From a checkpoint of a small transformer trained on Wikipedia: vocabulary 717, a variant of Muon for these matrices.
MLP neurons of a small language model. Each row is named by its layer, matrix (gate and up: input weights; down: output weights) and neuron, and shows model dimensions 32-159. Each number is 128 + 24 x the weight over its row's rms, rounded and kept within 0 to 255. Numbers have three digits each. A neuron's up and down rows have the sign that makes its largest values positive.
After each neuron's rows, "fires before" lists the tokens most often just after its 100 highest values on Wikipedia text that the model never trained on. A number after a token or word is its count.

L5.gate388:126116131090151150117150130161088155138147132128109164124114116101153132129180116155127109126111137108142086168150119183111120132131146140105127114118125085123130095118140145148125113126146102154130126095127118117126148145118102092060140159084166133087169135143158163138172134127159174109122101081158131142099093130161130137148123141122115165137209153113122127183116142107126139135108
L5.up388:113099140129110096102126149142140113150167152108128116165130127108151151170140128177172132115133148114121127137147135168154143097133106172133092138083140123139115131113110158124139140147079167131160172179060175139139140122130120105107149075151125115115154134096141120111133124120116120135126147104128098205115130146106121146117129150139134113119137105098191155133132128122124137111153
L5.down388:102122099119121147109131106122159099113102153151115119157130090103163110108120113106110101123074157093131121144119155139151145133104122092093141109126150092103129146076136124107130111130138126151118168154157149089123149126096081089115095124122136124166162145132109142141122122088155113136151118136076139143152039120145116138136115086143145120132132167131147155172094151116141116132114
fires before: "is" 29, "an" 16, "ree" 12, "r" 11, "i" 5, "us" 4

L5.gate469:133159150133125140153160134105141153126127177097125137135136161145120137113136147126121114110114151136149123114135087170153144135099169157089134144102133111126098093101060111127173124157112120109132164132103111149132133123143152172147114073120137141117164107127078102189171125150115126084135110114168143125178117101171112131125124126131130146105183140099155138125122138167163139131124
L5.up469:145078141120127118169145138132134119118100095102122113104150141132143146115084134105103093116101135093114140186101103100129132146155127121139129111116126135087099122105097134177129138142159100137142078111134152205114116121157141104163095102121182168122130097121124131123128109117139110104152120087132112119129123112114087144117109117108109100144143135122110134094164110130140110161072
L5.down469:161111101122152137110056133128135156118150106124085143148127101083073132132088111124118095150121158113112150129138156148108093126152106149140123107106122135111161156142163140150139096097188084145156096118145133145112097115169117102139146154151168136119131120152125155126130082120115158110130154110144125151108109081115080123127114101094131183124113093120144148114151131136096150114140
fires before: "==" 16, "The" 11, "-" 11, "A" 10, "===" 8, "|" 6

L5.gate87:123134134102121103112130118100155139157111153144127165129065130176130106120122150109162106154134144112107172130161152102115138135088098148139089126139091148135140071174129123134175116141145129133130133133141153138091079141142106119109123126142138140099135158116157115131123086181062111127131170098154122119180153125093113098133100122102166105115082124120126123156147130117089108109128
L5.up87:158140134128099157150119146175113139159131120114194125113142141085131114166122151150162067126130106106135121131145095158121146118167176117137155144105110117164114144143115098159125123178117137149111108125086160106128136173124147107137128153112127159112157112149125115115104077163147124125144119137170129166130154139161077103141164151124074154171114127130105113112153136162148144123131
L5.down87:106145123100142118127079121143166139142171127134103143106131126128092132144154126134098113120165090148104172086132102150073129137128120108119110097085142103077120131143090170132122092132115187147128149126085109154119098115130127172121126133127113063157151116171146106111111120145091137107134134123145115113096092116071127121140115091067127128151120107130130124175133169111114120174134
fires before: "il" 19, "le" 16, "l" 15, "ial" 5

L2.gate280:162142150103116104157097097121193159157138118102112101147162103092137144148116138081120130129131128109138147167089096148134119111113150111147132112127091144127105145083137122126150145120094150111135137123137142178157089150184105106100115140120127118146108148122126108139175164101067151084124129085100100131124110141120127112108142148150104108096116131125147131129141104120161113124123
L2.up280:130134142139129103180124116109148130149114125103148075155109148120152131140091129143114155108099125129120144135089090160111139126147145172154126124150111149120163120148163112132162084092094117102145118142183122149117114138140154138136142151088138116141162116109112125139152130129120107074145122092134102170151080096079145147142170125144083149090132108116075113155173137122156138135093
L2.down280:125087085139156107159080111075134080144126154103144143130178131119144180118129158144104097127085140146083103139136121164117141130153175106110125162118103112147115147156136129114135129149157140125107156115135158096107108102142157141140121151089146073143134106109131138107114149134112132107129108103157159096122104103158109161104148089112118144139156113127155102108206168112163116136131
fires before: "The" 12, "A" 10, "-" 9, "==" 8, "===" 7, "In" 5

L2.gate361:101164158102126162144101088165099157141115085120144170083084123177184115138155129091119130138136093084119145103122095130139132178140091172109115128120156131120088132140109109122174139165099140164137120134137114130102112102174096099152130133142109106121128135129115085169143141109093100107133136103120123129136098184128138133100130129144126106134126086124125110137159130072138134088133
L2.up361:132169145140155112181169070123099138180124140159129103127097130144135102116166150126115107146164099134135149112121151155142120118153132131083073143123124147145136160105127130161134141138118111123122130106144131157127092150135088093158116101144112157155125118148156118114092144110104142110105171116130150126127103100123122104165153129108113089185100160126160160158113120082092112084110
L2.down361:127138148075125094162100111135138134106126108115114133099107174127150133135125143160095134139122147149138167090125142148156125102098072165142102136147125149131162135136097131132144126160091091167156155174135184123111107126137158125131161110181131134122152159128102128115120102078183101122107148130171150132115124111125169158144137123129113134169115148153092104115124117181163163131127
fires before: "e" 23, "es" 15, "ing" 7, "n" 7, "en" 6, "er" 6

L2.gate356:126082169110147095138102098095119104144122142159137146097162105093157133125128172099104129121136109167150124140124121153129092148151126098130109117121114181115127181115104124116150071119099161133108138121127150117109127136145136148076132119130150141110093090175133140112113143140106099105131124137119111142195182126117134093110101127087121148113151103113155107158126106092137118107089
L2.up356:156134118152105151128155134135068189141112146120122130175151094079165165090085128093109144119170128139147105130128111183104124116146130118109102152155100105142121134099139090117110142085151113111117134163119151075118076147160130119154141095095117123123103086125116112161135168084108138117107128149119116113115140105132135146134132146136151136139139146112127106141124106131163132120140
L2.down356:118144094111135121122081108136142155152127088185147123157147100128108137111131126106150146153128164112117057117107096127127174117138156083125127142120110128158145189110172127155122133120160097129131097164106117115163111133145110151118124112137149127098155107097063161130097178150121119113126133123120151131129071082144100096122107099111107108126174097137124112146170116123165108127129
fires before: "==" 47, "In" 8, "A" 7, "===" 7, "The" 4, "S" 4

L5.gate105:110103143088144104128121087120119146132088137141118097159168105176122086140119133093174086120142120122133128141188136148120125081125144090157105122118149162173141131129133164113122105173110133093113177166125133117077137119090128114125105162142159099150098114111130118108069170117111127123138131133125129120139120133165141139198112137121103155123129160129136132136108156129143140144168
L5.up105:129110156119083125139157116149134140113105096130120119095149194114128113159099118102106093139097151119142138126109136161144126099114168110112118086107115140166161116118139095085179122149108133151118131188106133096127143103130103113119101117116097098115101123129082142102161105136139157154154159158131143107130137163112098121133142113064133104106142131142117119134159136122138106103105
L5.down105:110127153116096110138165146142094095128168120121111145132123176116137114168141157121108137119160124133115146114155095113126118149089158131136147113128115158073116099126112110097166118121113129136124163146119130138137093109177120171143139041150126125109152145138087144137163147140109189145142146117119111114094123143092110118126155110111172093165137149152114090112129137136101110093095
fires before: "g" 16, "l" 9, "le" 9, "f" 7, "port" 6, "t" 6

L5.gate93:127118112105132140135098078115157126157156104095158138103151136172183140153070101138111144166101120113112138134074118089147142138109122116120091133121130158120113166142073109138134109110123135106135133071087144080141098133134145113143066172175137094178118109105091097094119129110151106122133142122123103132145127164135126172138171117103174119141133076118141116106127110131152143116128
L5.up93:087126098110124080131183115097110134128123120132180109140111124136150158121131145123114109163125152141149115128119116125164110140105105070103078132099181144104150138151108124110109152106148162132128096116118108095163103154163188121147093142145120107121135111139082156079134100138127143147142074119132144127146143114164121106157114136151144125162105150149155171135163135158148107097125
L5.down93:148133137112177109108086117122122118082095142073090135091151148126107113138128116155120189159143121142107142103101109109183091159128085139141102075166150125097163156140154097108144081121139108089125134118107129136092115134129132145124108129128128119114157121113107104114116120091165116135113118110137117145138141121101119114083123151112155130152095132100154104129130121133130144076100
fires before: "e" 18, "m" 16, "es" 11, "ing" 11, "ion" 6

L2.gate68:113139184176113139111071123118125094124104081174127090088093159158134131100108104101157148101111145130152171095149110172107115110100116146091151139123157109131115109101093091155149106111143141103121113128151129116095095137179138140111089129153129113114117121128100114144171166122107106152146130100154131111104104117134140124189143159120170106118128115128137145107118152121150148094102
L2.up68:096134176108123113086102123132062110099141125155141127107156136147144145099072112116136092153116158129160125107091125161151149116099123121112132114106122084103159120135076102142116131070151143131127155125090153152083124111139083140127101121128150090120097168146114140125127131145171145152126102113143103106110089123140113142159101131173135145131135143117134118139134138115159165119140
L2.down68:146126155078137081159107176112144107093101154109123137110138162126120095152130109155097122144138105123132112176100149123103123137145137142131066155120121097122153154124137136120153128141101148146130138112117112126114149097116102111116144159113134137088160147156137123121119146136147107085079137115111192161165123135132111120096145104110086104193123089176105101130120173145111088165115
fires before: "ar" 22, "ies" 14, "ary" 9, "ut" 8, "t" 6, "ions" 4

L2.gate321:137135110121133106190144161124134126156149118157083154120132108141131135147157117118121159105127151148142144144119142105156090136074129122158117121107151125103131088123170096111118139145137092124107152117082118164090134142135147120119084107146131127154155153158120107135139135101086175114126117134095139171142119086104138150117118125137137145146130097148079166141152178104126096115130
L2.up321:123109130126148127190112148124137144150140162117112134152140072115146104138173138113076087158162088113090143098146125145118105127145137140133100105089119134146123153120144138108119146146137097140137107156122146121103170132170145106126087103135162127081112141134117144108106137105096132137151138146125105117144140130094122154134159145150096083149138112146090124136150123110091143124118
L2.down321:124163147123138123124152131138112107153115083115109150115159176091101134157118118126096136080125121089197133114112147116095130167116145108126123129140123149104139116160147129149109109108151110153131134112099128119106145127094156168117091133153145128127170113128130082081134089136154129125098110139119169173122100078128121124113095125145167142109111145154125118102147165138139101128133
fires before: "t" 20, "st" 15, "n" 10, "fer" 7, "f" 5

L2.gate328:133127155129123115114129101115130140125117104081138148117137171127147132147156128122129094159107149164108064110114119121107112112107083114095104115112115114116136106128132147135163174130122164109183154103131124094105094125136142102166147126141159091135120089099125136146117134142114086136169093058118121070158124177124157144139105123115142092140118102132132113147120108164102150123096
L2.up328:136160123096157143122131100160154090155094112120119137132169164167092180149103149146084115135171125139129140161118153135198103102151097138129126152122122101125150117141120124108116146169140144114102100096161141115132170096161127119200129140102157134098106105155121131112117132115163151134144085113123158170138096123182123103098103105108109112135145119087122139106149152121169142112165
L2.down328:106164116118107119110148144151134157113118106075139147122174165139134117148147098122100158136112145141112106094132084118159145141083066125131121128128078132146112125122057145149093135122100155067152142107132134134107143103119153136139067102104165110110098123094125137141114140145116086171143125112118134086144126146149137150111146128130141093124098091191138150135124086147144155072149
fires before: "ing" 32, "ro" 31, "ed" 15, "e" 9, "es" 6, ":" 4

L5.gate422:133136105157145154160123163133138089120157083158098150128135079144106100167107120122104119125134138106130075136154160112162139111128166148146149115115125134173134127114130109152139142140101135174089126137113116127143142114077155181107103105170139121177139127153154159158107118139119139149114139160142098113115123149140111160141171135128147126092127117149142106138097113144109139102144
L5.up422:144098104131112117119076133179141070081159092111093126105143093115114130136107149095077132173140087161136142086125134164134138124079168151135176101084141166144112141150130084142120097099130143137128121100105126131111126083134144139122115116117143119153168176162144076117157105111129104105135120104104112132145137130138130138156129146115123087123097145129136128164120128128170111113142
L5.down422:118127116128136119149049158123134112123082085161130090097128141137135125118155119141078136141142124134170120151118178138126167136176121104129112180139093136081162099106151097126125153129150138104125095151105105128115113152186112096108103117132129133125127131132141157118102112186120147147125160086132126106169105171105137113124080092144098093104112141138114115115109138156128127124137
fires before: "8" 14, "9" 13, "7" 12, "1" 11, "3" 11

L5.gate116:153155143120131134127132104162119122122144159142136138107107115091093145103108122142163106134109077108144105108153109171142161149120122113172108126115112162099113115071142119092132109141152122086178108146149114129198140133121093092117121120105152145082168118145101116194122126174151138121108087081128147132094132146110130144155134107114123117089131158123148076106129140110143118116098
L5.up116:115120131135158135157137078105110178142151136150108134137143132127129110100114172140152106093091160054114105122140147134104148126156133117106132179147118186137128154142094153136155099106112118107148135145102166142162110170154114146130118101120111127096103124128132088107137160101131060161107142098118119158146156107141128132162094104094119137155096122150093119115124134108144087094116
L5.down116:129137110095088124128179094136109084146146145095106131140115129111114114098143156069150122125147069078136115152114099133130110152137167124149146148148134114123130098123156141116129103110144112140121127198118150147152135111145130135107099073137117141160129125125119110088147127138135052119144099165116126145125108098091153103122143141154141093138149109134114143120123155133125179143161
fires before: "is" 40, "us" 6, "en" 5, "id" 4, "ain" 4

L5.gate275:175126136134141168114139149087122125154161120118119134131146123119138132101096103165152113131093149140196155157092103133158114137125119103135121146141129070146134136126160136119172089117095144146110167120112175147147162112104164111123129141128124144141145144128142136115168127114116175089120117155133097114095119082157170156138108138138181141172162119134103104150094159147150138123158
L5.up275:145169119090137130135136121149091112153084152110098134150143174084147157101129127113144137126150126183138125115146122084178112112134160093115133126146134135106118138113122094125118098158127155140108121149155126099159124153143127114123098175170174137141156177135090143121141153120135086125118123172091124139110123111152127171128131127140138128149155110123102141084164121094103135131096
L5.down275:143147143131115096136114147113134135151126105131153119094103128117169110114120102109095098160126117093092105123129127133072122147133095106140138134153157135164134111116165138156167159146192125136127097084116122096149168101184173116142107123108116082129142162125131127115152100169120128145138148114095162177123106130164107095133153120140124135129085110166143088120156092127112140144119
fires before: "n" 13, "x" 12, "t" 11, "age" 5, "al" 5, "pp" 5

L5.gate346:098128147150099149169153131137153134094112112151154107097139142123142110091141137105139174120105154124124131139122157139131098112128084100124116130128173121159149149100118117140171105103169136188075131102081132140081103125111121152127132126112163122116153135157078118121117128175149142110174150130116108102123156123140093123145170119082118123144170138130123101152131096115104102091137
L5.up346:137137145110138175096082174131135135165169125149132127123158157122160099106138103104149147177112113099130141135142096079130128136142130106147174137165172126118123110127101113110148143068129109120134103128177170071097158126141145131157137119132161111105130138134112087112090092125150137128163087105098151124126151140167109122148152124115093127166111144096117113163128116084111131126145
L5.down346:150128103121098130134136129139101133113146168148093155124130123108125098103113134128124124114149120172095127110061141087135115118177138122080100137157105200083126135163097101127107174105106133140125141089090129118157137146142123138108147123141145117127103138139176136180118138168107094155147125127106149097169134124108087152109122119130119120106114143135148124133128119108086105079073
fires before: "0" 24, "ing" 15, "3" 8, "7" 6, "9" 6